python train.py --num_hidden_layers=8 --hidden_size=256 --num_attention_heads=4 --num_key_value_heads=4 --head_dim=64 --intermediate_size=1024 --vocab_size=8192 --hidden_act="tanh_gelu" --norm="layernorm" --norm_place="pre" --norm_eps=1e-06 --positions="learned" --qk_norm=false --attn_scale=0.125 --bias="all" --tie_word_embeddings=true --parallel_block=false --init="uniform" --init_std_qkv=0.0406 --init_std_o=0.0 --init_std_up=0.0406 --init_std_down=0.0 --optimizer="muon_variant" --learning_rate=0.00985 --lr_mult_o=3.0 --lr_mult_up=0.913 --beta1=0.95 --lr_head=0.0066 --warmup_steps=200 --schedule="wsd" --decay_fraction=0.827 --decay_shape="linear" --final_lr_fraction=0.02 --batch_tokens=32768 --max_seq_len=256 --doc_mask=true --train_tokens=276200000 --max_steps=8429 --dataset="wikipedia_en"
MLP neurons of a small language model. Each row is named by its layer, matrix (up: input weights) and neuron, and shows model dimensions 16-207. Each number is 500 + 40 x the weight over its row's rms, rounded and kept within 0 to 999. Numbers have three digits each.
After each neuron's rows, "fires after" lists the tokens most often just before its 100 highest values on Wikipedia text that the model never trained on; "fires on" lists the tokens most often at its 100 highest values on Wikipedia text that the model never trained on. A number after a token or word is its count.

L5.up652:547439527588529545516512462479552503507478450557513519512494523495445477507592436539478543474568544510530563566509487510477461494479530434465482457459446503524527480493517577556414513456465500493432519455435505446519546482468480511495504567457476464574540482512528482477485513499530557485539491502588478462504493467508504505583485527468574565461490461527473524550491574431548455547480482513495461432563470505482454457445523462511546475549449554532523459495505480501432542394480479498488492536497390521553494476372521484510507517401481550514551513528561530457496532519441446508
fires after: "\n\n" 27, "\n" 16, " on" 7, " with" 6
fires on: "=" 40, "," 26, " an" 11, " the" 6

L5.up1000:599479497451443494472519485507481564522441431529446498452524435541535478467394545470551525453486475547468536519485488462507473468434463544592566494526490529533509574493474468471479478504497482483540485515524520481462548524488506504518520560524517473484465456507485532575506573555516485494566505497490482446516472452528442480480395519400490501426500462538524523401554499513535485534463490475563552527469463545551403458474475549469527461512453514519510472434548543436524463501534488478489517558509463511504530464440534548458534500463566494498531521536539508518488562531451553539
fires after: "=" 60, "," 21
fires on: "=" 62, "-" 5

L5.up774:461412546473507541454440542511476600566500542434527520476488527488518474498557566527525519434555478522489463455496564503490507461506420525518525469452441504538519515506601509514504516565471518461507542503512440490470507459407501475525526378525415520496482484465494496498463465528552508530548529423447508486565443435577551469551499503555559550493514520512527469455550532470561485500546493564547432411491473482477536470464483518505451449429426559534467491529461460465430539469532466484468475519547520496528519506527479523512510458495503544444533445609501494490486590519493541559
fires after: "." 23, "=" 19, " According" 4, "D" 4, "," 4
fires on: " in" 23, " In" 16, "=" 10, "History" 9, " to" 5, "\"" 5

L5.up722:485511433554570538471508527515446421470427440573544506496465460468450459452592527491467490470510561449474523524522523468538538434511494573517554483454485510563485447543502454522457522526467499518521474457529523517383485431484554478496565472513472431473489531446492507490555538507487490475520526492518477586523479497433511549546427567530502546467527495555473472534464467553518468453482520450525506536519544509535458502465551521491518458494479546540554584433519505497449541510446489518461494462479544557500552516597464519484503522535488519502499490505501506492462472441486425526
fires after: "." 46, " The" 13, "," 4
fires on: " It" 35, " it" 9, " film" 8, " also" 8, " He" 8

L5.up927:545559510538500480521473548495552584486536506558472591537588500441505474458499469534490457450498503456564499527499372480483561487564552514502470497439537490509438463537484481432511502450483498453515476449557529466434414551531462473519501414508494569446494447473495467531457523546479466470512483513552460476507446530456533553495509461473471544553509468518533519532523488481476486500486506490469472505479549437544450503507502408562502531491516457514487496480537450421504537525508439521521489522499510471466461538485495573515501527504467508492515517515447457436606534567552516568
fires after: "=" 73, " as" 9, " was" 7, " is" 5
fires on: "\n\n" 73, " an" 27

L5.up433:577445499535577567455505489524496514557485550532596472451489480426452555447577508455478526458476458457510527485551517433548517474449509523576476468511525514538482440536463527554548498532504442509483525493544533417473499519551492497539542433498556505488545459513517494514508516490448490581526500524552473449476519534523400491485450574505522491545530476475542531521471521498565521558505494495523413527542585510461472544551481454511506467524482495472499521461468422535469482477471428382508532527560476504539503464534495512469542560503540492479528530543546532474472525481486452510
fires after: "\n\n" 42, "n" 7, " O" 4, " su" 4, "\n" 4
fires on: "=" 35, "'" 16, "t" 5, "l" 4, "." 4

L5.up577:496477513525530527503488448442509526515526532486425545368555452537487525587444533415479549478484525477477488553516501457527485457477538503547561493490454545491461587555490530482500493493510505473451540556527469450530472556547557502490535556453515537433414490538484512503522534529583550486431468504496501421498476431509501485489520577464461552556573551500523461556470504505476457542456466418541441488516469494500488528481528534518500454504530555527537563443522490476512465405482614507418568568475463495440553520513424498543539413488553476480489450448509515487473532543492507407
fires after: "," 21, " 1" 14, " 2" 10, " 3" 9, " 0" 7, " 4" 6
fires on: "–" 57, "," 8, " (" 4, "-" 4

L5.up33:469523571483486442507505469462456502420501572562467457482458561477508549520572469484477495480473455479542506508433421473490443511481545486518527452456463486461438494587534423522458533473515467558459490523554535512519577536518473460478493502481520426416467451520485581523462577449426430528545494577564525502472438474471486506510547484529516542462521520478487486582527538511458487445552513476504532461430470499467478544463482516525506498458511510503516507491505495504546486457513460481477512515505456500622517504560417504511476505510529536520506500532490519451534520522468505522
fires after: "\n" 33, "'" 11, " of" 11, "s" 4
fires on: "-" 33, " the" 13, "," 12, " a" 10, "'" 6, " of" 5

L5.up366:448486459486512554496426435484476503557568525503560584537444492441544409446526496481485419521496464456450436522509432400502398474529463506491529458499479498476482458565516463561463474521510521495529488573585477439514481502512564433523483486564449497443473417548549597481542512421468549453491522524524474418519489499529467482445444497500523510482495522464565507573482441515471480583465506501509476487484514437400516530556499493502532560458505504504490559530568509484442478490470541491481488554592479507511511496481486526520564441526537486561521486479502519533546436525513509476
fires after: "." 93, "\"" 4
fires on: "\n\n" 97

L5.up960:514516513462563460491485473492512474549480496479408484540501482455454513480555527499474551453513507451520502475509455433513533522525524499561526442469475495496470422552526566438507532456454570483446492513518539425498480475481456465470471511437422490552493515465521479518500488501477470488578453457480513455493523542524506475517543516450550546526447537451515538533476532470504510485538443454463480452503503521480493424535566456564587527477479522528543481483497513511441484477537499455507547492522388468503506453563487580539383582578530516424471485469559520444533498514410409472
fires after: "\n\n" 30, " on" 10, "." 9, "–" 8, " (" 8, "-" 7
fires on: "On" 24, "Al" 8, " On" 7, "17" 6, " 18" 5

L5.up827:543528478582434488464494543540449529548439504560465464448417447593512599564452509493483496504494526576510503512499506481454500445456483591519434536519491573490531460480492507508525496468434533554481536498517478504531529511470490512512447531492427471456480487395518462554447487505451513543458490466392484493471517455510423533497499523477531539453472486582497539499519498504513492517515499598467430537493560512427490495509466506463515428448536500529476497523594519532547565482535485457503559530426525499511464437480513500470547436517520463498473487585533492470477484542503516468
fires after: "=" 33, " 1" 25, " 2" 9, "1" 6, "U" 4
fires on: "=" 35, "," 29, " |" 9, "–" 8, "." 8, "-" 4